config = dict(
    num_hidden_layers=13,
    hidden_size=448,
    num_attention_heads=7,
    num_key_value_heads=1,
    head_dim=64,
    intermediate_size=1792,
    vocab_size=18373,
    hidden_act='squared_relu',
    norm='layernorm',
    norm_place='pre',
    norm_eps=1e-05,
    positions='rope',
    rope_theta=25900.0,
    rope_fraction=0.5,
    qk_norm=False,
    attn_scale=0.125,
    bias='all',
    tie_word_embeddings=False,
    parallel_block=False,
    init='normal',
    init_std_qkv=0.037,
    init_std_o=0.0,
    init_std_up=0.037,
    init_std_down=0.0,
    optimizer='muon_variant',
    learning_rate=0.0046,
    lr_mult_o=3.0,
    beta1=0.93,
    lr_head=0.00441,
    max_grad_norm=1.0,
    warmup_steps=200,
    schedule='wsd',
    decay_fraction=0.597,
    decay_shape='linear',
    final_lr_fraction=0.02,
    batch_tokens=32768,
    max_seq_len=1024,
    doc_mask=True,
    train_tokens=440400000,
    max_steps=13440,
    dataset='wikipedia_en',
)
MLP neurons of a small language model. Each row is named by its layer, matrix (up: input weights) and neuron, and shows model dimensions 149-244. Each number is 128 + 24 x the weight over its row's rms, rounded and kept within 0 to 255. Numbers have three digits each.
A block is one neuron, or neurons of one layer that tend to fire together. After each block is what it responds to, as a language model described it from the Wikipedia text at the highest values.

L10.up131:151122154113146121127110126093141159160155096142146153142144147129127109110130132094112144117106144096112151089113139122091098129112080126125133128106122113109096117116114090135126129124152123174120110171084120152097108140126137163157145127122106090142123100093112132102105152141112110121
L10.up151:106131153126127095135152132169120172141148102118150175112117177116128151146137128123081117132139116140169104110095132096074124091163110112172126177129112137069133118119127175146163160148154131147155114133160083148125154166126128137125115109151138156164116122110125164122133142146121146101
L10.up391:118114092093154130143135106152148175124152140144158111116103124164094145113094113152162123162136153137137122112113123102078128100107146156145149142098191096120157131162146086124152106142099181140112105163137119139155157125118155065146135109135113092136149070108141155153150146146095122154
L10.up393:128094135100154142155093126128128150161078152114084115111139140144141124113123156132125138142123116096153108114114159106149177120132104155099153118075131124107149125113076181127144128147161126181127106108142134106138136141087175118137145180119118151167124119080164118168123113080099100074
L10.up494:140110068098125123156160163097150138119114129111097146087150093167162176124119079154146093146174109103097137130141131137084111117129115077106102102107130173139146108072121155073151112146182114110124153160151162131135106113157153121094158106169169138123177135158121093164120106109096186139
L10.up520:122096179124128147136100163151086123131128128127132097190129143062143149138147141148133132161106135137156097141106135100124137085147121138097100120115150122143115120090130098134092160095136131111113126116104123107164139115160109128165085150132094096147134109168147191058148134168141109100
L10.up569:134145108116170117136135134136134131110115106121145141101104135127125087106130151139052137151114123083144124118128136088127130098145094144109100133123145139119114114140157111132099134146129145138129105160131140131137123114176095162097134113098145144139129113110156135134141144139127109128
L10.up571:123163127124167142159144155140114143129129164111147125156144116074138139118141150098101131087111143145132109116093105124181123067151087124155137148131145155107119092132133126152114140115140104134106116142117073127101120165114087172131105107118119120153096110121112149099129148154099106133
L10.up1145:117099109100114128116119123121144103113127162120163122108163099148096085138126097133104132154133135088154133121086114087128114163170192154140115132127150140175136126142115110142122144130130118120102129119142179129177145097107116118118139155131143138153114099114165133083155102143087088129
L10.up1174:106128107121149104122129112095120122119120138087159151102113129153142122135084072154169164130149107119162144107107125069112118110098095121143098100144104108144084117117131131076154146134131179126112136120091105136164142124075141091140152122144112101154152134153121170145104131106120106108
L10.up1297:138137145123122097120148135106139120121100148090161125125129113123171151103124111114132132152140107100146107120134134117102107154130104153105120078148136119154142141112102154140150086109100080077088066158128141116143117094133126126071082093114118127139118106152131176131150131129072129124
L10.up1343:150083125126127125129166087140137130137129093120138178143119063122140112119086131109112180168104135094080127143130075094147159101168103105162130161130123106142128149113149145123080164150118153124113128180170106116120139144144156132143140115118121122117167120148137162138142116145141139157
L10.up1642:141153135139183125194133131144119103150108121157119116109171140104155107113090145150144137161155136159103114124111125133119133135084124128112152121162140092129102175174147124123133140136150127154123122105105126157122122143121169141142135140074089119100095146154141138110123136198110133090
L10.up1656:114101111153093088135141112099110121134139116098131110123124085134156092145121122139082168165112147114136159121114140174106108156113091120131078084117150122123136130146157126120156124140121126122089110139129128106124080119093103134121118113119143147121091116090134158077165099137116131125
L10.up1682:158138122129118103121149092127135118126111158112142152126144121136136161119096076161105154132103102096121119100112136128135129145172157122112116154135108145130129104117158136118144161102191094124071107176115170136119102171121148112117160106089132091153131099162143177101089096112128130146
L10.up1748:124148109144130146115145120119140153109132122160119113142160157107190137115141122171144129150129072088089111067135093087100108167123122116118127162160122119116092094105099157116102122093142089179126110143139116152126137098110138096122144074135176109152110096165127162130153121127090115154
Description: The closing pipe at the end of a wiki table row, just before a line break, e.g. after "5 |" or "Won |"; also sometimes a sentence-final period or comma.

L3.up1328:118114154124136164149147114086110127117130112123110095157117150136127124080151154108113129149128088108087125135174166107131169111127133108186139159124139166133161142128146129135147128153122147108159122126097131133154105092147130165097146128085105131112130158098171077127128160120125133166
Description: Word-piece "a" or "ar" inside non-English proper names, e.g. Saint-Vaast, Française, Taqi; occasionally place names after in (Wales, California).

L8.up1428:121153153124093106124104132170109127110141162119101148120136111153122123129127139127104134160128127130147160123188120146091155124118125071135127095132170103120105103090145148148171123083114105119124120129083145131150142127143131120104099126132129136171114126109161121109132135131112130143
L8.up1615:105145087098113143089128112119177091154126125129154105138157155132091138109150128106086153132135154118121094162073044117120122117103141094115133141150115128104120116101149152137121159117120112088115141132147148131147125130185110138107115138122147129128144124102100167123121120128118138200
L8.up1664:094124161146171144115148092156184123193127107112148099132103104092123148107107123116085111130100140113142077105144081151140162108131124111124142104135102095120142133157141152127109176099129134121084134123120134154162107114113128132138105171166154124075187114136163094154122144120158125101
L8.up1703:120112102085132108081179175144140146127172116078097093195147122114119191171150150134124113168136126116143106129162092152070121112133116110113122149122160085160099115129131131089190105108119105092145165119118162107169072050158100145142162125151157145166105149113118155149147124130137141132
Description: Digits, spaces, opening parentheses or dashes in numbers, table cells, coordinates, years and measurements, just before a 6, 5 or 7 (e.g. 19|9|6, (|46 ft).

L3.up411:112148130121096134182110148136141109156175137152126124129180124164130108155137151126159114165108100132088124144126124112098128118153115064128160114154140134150129112091102145181159088141118128157087149148106139159143174084131131103134128128169113109137156161131147093135117196089149094147
Description: Mainly the decimal point in decimal-degree coordinates after a DMS form (46.61, 55.746891), plus scattered word pieces after hyphens, quotes or parentheses (Rutland-area, "caravan", (1-3)).

L8.up82:154113128168156126167125127128163155113106152122129134138115101143095146131126145142179133137098152108110089127154108135086144104108161115117123099153057140107067124111145149089151139118107124114154128115166092174150128113141147163096115138117120119115127107139158144131125132152135152153
L8.up460:122131146158145152139161113147119164106134147149120164183114109095157140095118115116104109089105103111134169158147151171112168082114169145089109122083084095134105105135131154121173125212125112163134097137153111145114156153145123105103111169126118070170116119144127130167150135162138130098
L8.up1078:151133141162127140127102113109142098109080130181131128127159143108102148129145120152148104101091115098134088118157093122165105127127137107119158066134121120165146123132148160133168089138143138145148135114099053133135106157121117094158139125134155131140154137064118116132128142126093140128
L8.up1478:100096167149136107122130131138117145115125168102151152132106104089093169123131117166135150154178132128112176137183130164131099128091089161142129147135139134129138085089138180104108112080107148147139105146139142127119188151128104159144162108142129135154106139148115109106162167112137115138
Description: Short two-letter opening pieces of words split into several tokens, mostly names and rarer words, such as Gu(errero), Ré-un-ion, z-o-os, bo(iler).

L10.up14:110133169123127151125105109091155163134095127098125143134121164112126099109163102128142139144118142140162165122129108097116107104089174121116172091100124134132135168130154136139153140146164106161147137148063165114108124072110119090141092163100134077149126154142143124123121204107148153131
L10.up241:127088125118132152102121105123110157120097111101128114124092154107087099135127148073110132150093112113080157123142090126090174108132162105161093091127134146130135129129153112120160112170074066144123166114096137154118129163101115140118131131147131130115133155142114147128135152116097129121
L10.up289:125059122156161151126137142123144121136081159117124149135169112108143128141107075165149147118147123139160135154119115131120171168103146095144205122138183117133137133131100147140107136149095125131148151148101088111116173097146104120139139142118144123130108144157141105104086127120152091123
L10.up336:115096151121135143098157141200106130114135121140094149101118156117120117165113078153128138147184134124086127104113129137141130133121178157116146161138138111128156134118137139126144135121115133118132128130121146114120099127136126094088109135110171147132104115152145158092152124090121151107
L10.up513:087100124112161186121163097126123112135090083151112130120098084119130123153149110174140122155173086140111116111146141134118162114120098121083126115127160128128122140131152144146140139110101105115147149147119132100145129159145125133133154152113124118110137156144107131118137110107136115168
L10.up526:107120132121115115143143119159124133149083103135113130138127119097158135180141130151172111142122150116153128129158134090176104106155150142136137153111084178113104146087117126090121135168156135128137130150167158180096111117122110125127128126121120162148122096118128097097095072142138097124
L10.up561:117129114149132167121166139091091144093146085111125178175144108131136127145111142139122098155113139080139157174137165130125073102108097102119160115107152154119099128119110139093137122092141138113106112161094168162087089163164132128102110103132105100118125097151119135144110091077104109148
L10.up762:124113105118126154116122133130175155138170116073094100147124157148149128141126128113106124137118130138125129126132170153117082123116166138098120140130150143126135084128121120100090115102103080161117152123098154130100110119161147078159085108137104156108108152148131159144124138100095124112
L10.up935:124107144104145104111133094164144123163132140116094164167147133141070126184126138160120137153125099163105126112126148176109137122103167139136138140169148133119129111128153074135143119130154138116100125158125093182149102131071089140142137117113117147164135110105104154112118121108137133114
L10.up1090:098157146153105133113109081113117115113110124137125144130129111145097097085137132111109122127119140129148076114127146114162138091137132095112107149134157088114143094139136137123175142178189119146131147162135153108194104131120155104127087114149085144151107122139116103146110125150116091105
L10.up1186:127072130157128143091091157133124071112088126125118108120145161136185087154154137109089121123150143130144149122146101092136176128114126099089128130141138102111165141147123117166067188147103131146147112158118144091126126097160123107095122109125124158110114144132087158144137146116111121153
L10.up1400:121149108165135174144172099139152137151098104160090074118126102120126130128119127138115150111155138138121112146115115125149174131125150101136130082092147133125140126146114181082115126144136139156133107156135071110159174127182130131156120125106108162118154133127134143125114131177163126104
L10.up1478:144121097101112136109183118172113077137137128128123145158143114138133116120132179115097105143100110124151150116142102136105095133120108124083113106110130137084123121104139133115120126120117151108130131157131186142154111104200126158127128125105110150128077123109127111143130131110162136108
L10.up1507:096117115135103084107138127148100110165156064164069127092122125124115134119077135130178075143172151111112129126110135143134155121093153158157113141117114111162150142123124138095077092157111117139109135167105105160121121152097101109160109156155107103142129178139119122142097167109109118081
L10.up1548:126152097161142111128116102102144164121126107121142144124114152107111162142140137137181204106111181147140119123132137119113141142065081145128179157134106145138120109146106123114132115155109070163155120149104126163132148128172128149159126140109160162073157172153186148131090088072185107105
L10.up1612:146129095113123131137157163152128175083118109137157108140100088128133154127120162143136127125151115146110121145162134136117170114121149121115161109148160143110150120113133131134162144113139146088066140169152179097174103118174144122145130145156151164178127076134126110168141127104132126094
Description: A bare space or opening bracket or quote after a preposition or noun, just before a number or aside, as in "on 14 May", "capacity of 2,000", "areas (see".

L8.up387:131117089124110157130130155119118114151149123148141085104151144161139099122111156126109130170154169115139165145143116128080121130150210151141115132172164123123095073148173095067141131099124100139148131142108103146137108163190134178098096090134124106117109153130117162168113124128153123134
L8.up561:187141172087164163109151154120138121162151152115145124138093151150124135113116124133085141119105149125168134078118123093132142084141124140124158129106113179160096113143102124137111142170124100140087094155152180151150126159123123120141142131131083076137134100039116156124111138102133111100
L8.up958:125127127112165146136156165149132154133129117107158128131112164135130149110147126142105129140144080136112143116130087121127135136163137131116155199109134159130129102151147137106122125146144144145122092129137170164167083076176146127160141115077112141131071159147104175152127120106151140093
L8.up1768:160145121106116122137160122111139173102127131148151181112097131085148117110141134134085121139137121094136113127087079155123124060148151124144182143156183142162118151135128118117136187120136161163124106148124095085136054147192120100106131058137101088101142140107138138140129112132173098127
Description: Pipe or newline right after the last word of a table cell or bulleted list item, e.g. after "bandleader", "Glasgow", "Neon Future IV".

L10.up117:109125142136133149100113156107139100128097139133124098172142144133135131141140147176109130153123111148144115110160152152105151143114091148142173122134152171119137128094136147118146131126081140108151119114151133120117131159146133171137157134148097146096150130076143127142115130138117129096
L10.up202:129140093142151142142126112125146180124139146094146118163125136157119113090168122140123144120146073147103112109130115128167079149127093121134133102128110127128152178103163126117131117116133135066148093114110133108147165102112133135070133118175119117119149160067111118117085103072131139156
L10.up322:135107111123099150167122174127095120090098108134136109152162179145138110157158134175160152121157114112128099138110120129120150145147141161109153157142168201135136148133104149089137078154049128123179138142114131092144126152150120116083154123122142127121118102120138139118102104145141121121
L10.up363:155147136113099141112141133109125125114145071108161191147131146133149148149111118173134159130123165154153136140142099154146118125136141150112151153121125167155120137151115147132136126162119091098146123131100141094120101109124096125113078130144164174116157132143144153124137166103125144126
L10.up390:146160120160121128142106113090160121155123117066113140099112134158115164107165114128151163115143116154102128150100145124119098129118138087098214096195100181137171101121129205146135127133159148114122098176125130120132145134155117111102130164092160163121091150142116108114137146113126113105
L10.up427:166145150150119106102139144082120138145128169125107126164145092114163169125115134121095108156147143108142125120145114153112132079118117107111113110173157174138135128154115104139129143117110099103124132136084100152180127151146119104108097100159135132127158131146100119106111113096120132137
L10.up510:141109129145138163151113145119190111159135148093159152158111151158149164157145150161083147120171127144162151130101132097095144122090137090121132106154145126085108141147089123154109149132124127097126143155107106081104149141141133120110122090111161155074160105148159154124164120126139145140
L10.up614:164146152129141172103109126138174133099109125131162148177165094139152157134161137135168136126149107108156073150126132127115157125101092070114138113129164157147152151131137140105107112115098134127129134128157127139141145113118153105119145131107141141110093155173143113156097151134139168131
L10.up947:116124088106101115134136126129101157155131145165109072113126136187124161135113131142119097130117133146174100114141124131151135106178124131099152090136160168142109086160124127088123134125095129083166133147110137122128136100159093154126098145125080104100142124194119147118097175118118132176
L10.up948:150109091136088135116140131143123124126133165139146119146132130130114137131118103131102124133139108135135128128136116123158150120075089132096137125128118129106119119126100083141139128104115123109116084136106134179177132127131111134107125119125121140125168139131128136102149076084124121127
L10.up1010:111121114139101136122127166172112128124131127116140140120116095131141125125155153101076118141131134109163128087124091102109159142152131101122165121123138124127120122138150137080124111112105158109166161175134131097116175152161126166085128124128131156089157110138172115150108120129157154109
L10.up1048:147172127132139117162132108173142125142102119104159142135138124117133159165167120112135132128127114119126140110150139113124155093086138132102161110088100148146080150120165143077139127130097143143137149127143113103120129127069099130150149109117130133101150104117106140106147132114130116181
L10.up1249:154127137124146129107151106141139158113091130160120178084085134162105107133107166137121175125119130137144097209108133138140135127133060129100163137082137109124160120116108146123119107172150137105141159144151134103102130140141110147110174122116127148131170125165143166166139111107111139147
L10.up1514:108131123103119117119098127116121131113145112161104129174124073153089170172141143156108147100145121134165165158140139147134106153157140154105155177106145126138144143128169112154101158111097119126131130159130121061152107148178143155094113146155163161114111169075127110123099074093155105117
L10.up1523:121135063117069104132141174097144142153128100095141127174116138156123162154146137134064099111143166114146134137124103136104063099123108118139167144120115144104141102128121162112166171184132162109171144151124122105146122175118119141120131128104137186121148147136123176114097136117157144099
L10.up1576:109140101139102149150167098124194147150093124135136097158120128126134165085145146150096112102128155153177141109114145136130183123125108072132153108150105095125171123101165134142119164116177127147116118089153101137116126106112121145103161144129121121096147099111131127126148141148134115127
Description: Middle pieces of numbers and names that already appeared earlier in the text, such as digits in years (20-1-2), model codes (RD-1-080) and repeated proper nouns (Fre-ep-ort).

L10.up32:138142130117136089172135147109152179143154106141099092109101067165130118113091121131095145080138142119101093128130130166131152162095133133124152119111109122117128160143106113083099126125124066140094159145139141135145159151161090102166130165105117088157148071185160121083118105122157114130
L10.up67:135109102128161099125111144115103142095118187154158094138158155102149161157097148135095153093115149162145150113101137114106123110118092130129156124149113114108133095093153144170106110138121155067122113135114121158150139152138100168144143147098136124167095172131103173094133108116135154099
L10.up142:104143162137114111114151119151146152139098127142123111127099120128062108132113130150127102116136108121141108195124131144112121118134115085156112131143120155178151121137146088107182118092116111137150120110127120118067111175156104120152134096152122093172149121156149126137131152126126093134
L10.up258:122117112130111095135097139134145145108145143160132156139185145131080136141122095101132091129157143128106144157141180106115136119121124084124138140093100144146137129136096134137100107171073149078092112149103148126109150140113122124136135137090155168133106119130154147115106110099162155118
L10.up344:145116143130130114120125131088146130119171113173120084131146191193164148130131145150119141110144108110166134064144177077090142184089120128137133131116158128101127110143159116174109120186130110087136109159130169093134176161158149141127155108152125129121125135134140124166112132116130106107
L10.up375:123138150073131118118104159130134107175134134157147187134109162114092167133124152082079082129136143131144098125135125105185127118102114098118145127086134117159139116118125141173125148117092129073186125124101137126138105089150163155147143129091140107126131111113124152137137111110165124168
L10.up690:103098171144141144151122136073127133132159130150112111127118118140169130132113081118061121118094115091134111161136059137110158132119095118151163111138131139123096133159110130132091135113182110129143094117119124121136160102124157105130138110167147134136118179110145119145132113120146127127
L10.up780:138124100124140162164147140155089099139128169109143152089127128157134176108116136128124136124102151095116126134149083147145115133138125113104129130134092103149124100115137133112091165109086120069131127094123133144103094085125088128136135139160135134128128141140131151179128110095161135157
L10.up816:131127097167154128121133128129162102122130156164125124132168112160121148173163142137115110143127121120151111133106086106127098150118105143125113117141136116139120088126140112128103131126103101085117152158119118131156100095131145130122136122109140163154136135139116099146090110181166126178
L10.up904:149108107107108101155115135124154167142126194131127137175128123157114154126101090114144089101130132125134126173118129164112136107099106129128147147139157130092124168167128131138145124085123136113102153134131136151105151148125127083136162118119098158136118134164149154178179109082123096161
L10.up912:090095120170109131126121109130111133129134120110101151131133122145087161113106133141170138119140113164094152131122117137073147099060130125078115167149141156089095159087123131116123100134093115082142130122165118150123119145172110110122120147127118172142124171096146105094130159149134155128
L10.up992:116137139139100132127139095118121119124096142123096108128158094122181132131108156148107129107108098136174132131213104138141146105135126105130143168111100140133150133097128083120070174121125129136128080144106070115161125101098121134092126127095111122188137110140082156138119099131112089142
L10.up1091:178134152128146132120157155128170170116154159110135122181146113156124226131127101125162113134142133163118097139087117125140099113092137123136123105132152174115109163099129183167096119090120110128118125089106115149153128123156130094131135133095147138106090105126122128141155122108127134123
L10.up1126:113129141112093159119146107110127144127129125109127125110159127153166091133139164172114071102120078146102132141175102140129171128092121130105131142088136156154130098131147114145111124099151149131163149108145116133114146116107128153178131147149130105145125105107180082144118125073081175120
L10.up1197:092124120117153153139154127133076113123133165107145112147183117168101205131111159144120151126139143110149099104131119115112093127147188093140115111099125154109140129131145081151142122137128108093105137122147120118161152098130131130153133143126142132151120131124076123152092088099103125125
L10.up1726:144126155135160132103146138134125159144114087142145144096143145162126199126144121129098120157133142145159109146160112176145119104125117150151115135118160166164103118136152123090105084104118148082147137149098113126100184113142140140076111152092138124127155151153190138102150107139115116110
Description: Digits, spaces and separators inside numbers where the next digit is likely 8, as in ISBN "97|8", longitudes "°N 8|8", and years "16|78".

L3.up458:135119142210124099153161111150109109123075150050116140120072114174116112141135136153168124127135168092104097132114115115130154135115103165153133105122132086109170142130065101090152137122127090116137141158104102149148153118121104087151107101107075123150132175171139133100127138086108141122
Description: Space or line-break tokens just before a number, as in 18 to 20, Born about 1551, and line breaks ending a paragraph or heading.

L8.up155:121155124124137086155107160138181161138134160171109142139103107164165160145076134126166149143109171138143121102107160125096174130104113111122130135131153159175107137122139149124119090133136135084126118129126122104131138118152139141062085124103129163089155119144092108153138112143111161127
L8.up581:079112149148121113151151105103168131167121133166100134143130131084090144114113129095174098162106168143136114151116085139096130143128117091122113117100129134167138141130154147119095124108120134121152135138147144142131148127143148128162077118109126145143160129114119112140139107126104106109
L8.up1169:123129135138107159132114120123152131125138126119122094114118140131100128149111102151153152108140179147120133153138145144123123132095087142116136134115137138123142134104132158138106098132160143139097109143118107118135131146151131098078121089115120128190155139130186127092134144113144125129
L8.up1316:126093103086130147142146094120171097119148162141110125148109106135136151168142099101116127106123157127134123139086096102157107134143092124129148120125115161154150081149122101140120140108146091117138113119122142155141141108124136115141154090154132115096129105088114144117164129105165119147
Description: Leading or middle digits of multi-digit numbers, and spaces right before numbers, in dates, tables, coordinates, scores, e.g. 1|9|88, 20|1|9, 4|0|7.

L10.up29:139147121101116128144168104179080129174119136141106120154136190138090133123164122090149122137108143133130107180131151124132100100149101097129160144114104142096130143137122114142135188134128137122093118126137155096154109131158130104122128151073121096155146151105148074153128175090144096108
L10.up205:104101134125126140157186141144140095168136155094136133133139118134131108120145131077148132112168108097076141181091154097151107119168150075170145141091172127119127097117130111146119138126130174135111107161123139118141122125136148086124101132102171103148129143118114114115154113070147168159
L10.up233:139138187146135157160175172101162163100085131115103168154148139125137147119146168139089144113095089118122121165117171126122113071104172121122089073146132149129134133153160120136086132141123091090144124125174147130121167118101125123156154144113156101143137154140159145177145096090166173113
L10.up293:126102120125175144164138112135149136130114096149126161155111103150170108108141119121106135114128135115130119125103114122181085065125138142132189100165119145113091115113113134154167111114132110145146118162107092108143184112144096118120158079087142159097119144126143144128118094143099084112
L10.up326:102170114127141127145154124136108117156125113134068136116108155114114141096151169111149193160097131111132089152142156141116099125093124147143115145114129124120171158125120130062117088132161119078145080152146103134124126156162100152178118102106154104146135150150130145142106153142126145108
L10.up454:118147151168136161188101117129103121134102093125091134123135076095137152124153091142149126126130132135101127123129169125097084121104134121139137135128096143079096140072111139102078130128126144140144108145094107156089096127154086143130092143125146072119119155165113103191114100154119109196
L10.up479:101132111187126151142087115115159127156128141096107080119090159128126178106182160115172122109171109136130135120140130144140120145095158113109125146179183154114129105100191109122087137092152143139131144136159157139105148103109176128142159168133141102151111126143131138164082080135092140138
L10.up507:131161152184130127097161130083166129130121173104113139162163163162109155139134111140131142127170125107077167106133147098143129077120121173072143124085116177148132124090111188081121131147088119124121052153107137120105090130098118152096154139133123159124150156127109156141124114138118110117
L10.up691:120102150135124162131112109108194110154133137124132144150138143126172113136138152124121101082099173114126158159115148132083097104107176088098191104119116066124127094136147106136233121140113118134160127174130134114154115106141141112130105101112126124154122124124117115151155121098172163123
L10.up798:131102090119103127133110136136135113124153089133114099142141145108104118145169172119143152117096172103091147136153122144125127123143127116103163108114159143083109132120099143099116100133108122140116163130138104130140132110172144127074088093132099112135091116122110122130111073086139118083
L10.up887:109069127173119142095185125144160126121086120161114114127140116106135134128121115131121145126095123155137133121153130095151129093077154159106150095160150134115132092089115136094121154152128126145178100114122102109072181135149113137086158108115152108112123166086159109114147105131113107154
L10.up1390:162157140164096131150140122156132144063078072122146117123108157109123134118143123127105132152165145061096187136136126114161089123154142134170114082126114129202097110146136151140094134096147113114105113122159122131120120109107127110107159158152121160152144135125135118121095120096126137140
L10.up1419:137124098119117146097124146111109083111090120160129085155114121170140127148097112096109132115074123102120124162108147141164189099121128077165159175129175121156102128127178099129124156133121126118133159152139059094129138123113119125114129106121133164103122149111119092136098097123151182070
L10.up1570:125120087144100094123127085111137090164119136143148112198088132103135118192107158143159126148134080121134107104131162115131119105132138096140163106168151113136128108105116097149140134115150156134142121127135143105141107075126097086144141097124108147102126131106130143159130114108148148150
L10.up1593:081109101140166160101140147133151126141202174110151144083148104145121112124130114145120098122095105085106166119142107148160114077119112115150101148099141138084110093111100102128133150160109143091163118125119100125116126125145126123141134095121121138121104165118103133135110140087154138168
L10.up1768:101146158160120087113121115112154114133109118149086159119150153120141131125157142146124141128092142100126089130128110131122062130120142129101156089112101152128101135101154138094148129107116113144190109151155120130112150129120161154141120098137141126142111125130102113135099139128154164161
Description: Short vowel-led word pieces (i, o, a, ini) inside multi-token words, mostly foreign personal or place names, e.g. Not-o, Pat-i-ño, Lotb-ini-ère.

L3.up1693:125118098125160129128134108093099136119119127126057122131116132112148141126119115155144131107124129125090085109087125109120161101134102085147137144163145108132131094119144152158124156146118147080138159146147107115148158161147149096108157093105171081102096102132099123173146150154103130123
Description: Pipe delimiters in wiki-style tables, especially the closing pipe after an empty or final cell just before a line break, as in election, sports and timetable tables.

L8.up518:122117121184139102127123111146110077143153121169137140103114054128125116147117125114074174107154121089119146123176114132144121135144112162115149115126142122128154142130128147126167131148075122074153120113099114114084101108138118119116115120124108138124073154099135152124136127092159096111
L8.up1290:146096135128104110110162124134108074145100144140117162147111089137106168153133096108122087143150112135111186090131142161121159126078134160148194114111171123124124095109149108103135104112109059127135133147105127161136134155140150078159114139133149111099103148150122089080104148129113099117
L8.up1708:164116163136109119121149094139147101107093123135124130130118099123116139145109100137126130117136142132106132062146165149112139094153098152109156142178156126114133168119148196110175195139119123105076173151136139146139101151163122138158120149138160134134095132138129133128165108120128128120
L8.up1729:108124127098117112102144122121130118154137126163168122148114116109143137167123114097119140142153160092125128150143103131119118145131117117139095126103118139173134131109140169110168109127137111130142168121118143171119143118127120136146124151126135166134151120098143148110164141140131164069
Description: The space token just before a number, usually after a preposition or comma, as in for 1995, through 2036, notified 164 stations.

L3.up369:148146143110138179154143098087129140146155154113154193144104081149124131134160131112136116168130160144136147138138150144102130102114115115111147071120142145122136143094138148113088109115126109145126132157106137133134155095104115133175185104136121136147142126153143104110101166132120104145
Description: Inner digits of four-digit years split into pieces, mainly the decade digit as in 19|9|2 or 20|1|7, sometimes digits and units inside measurements like ft or mph.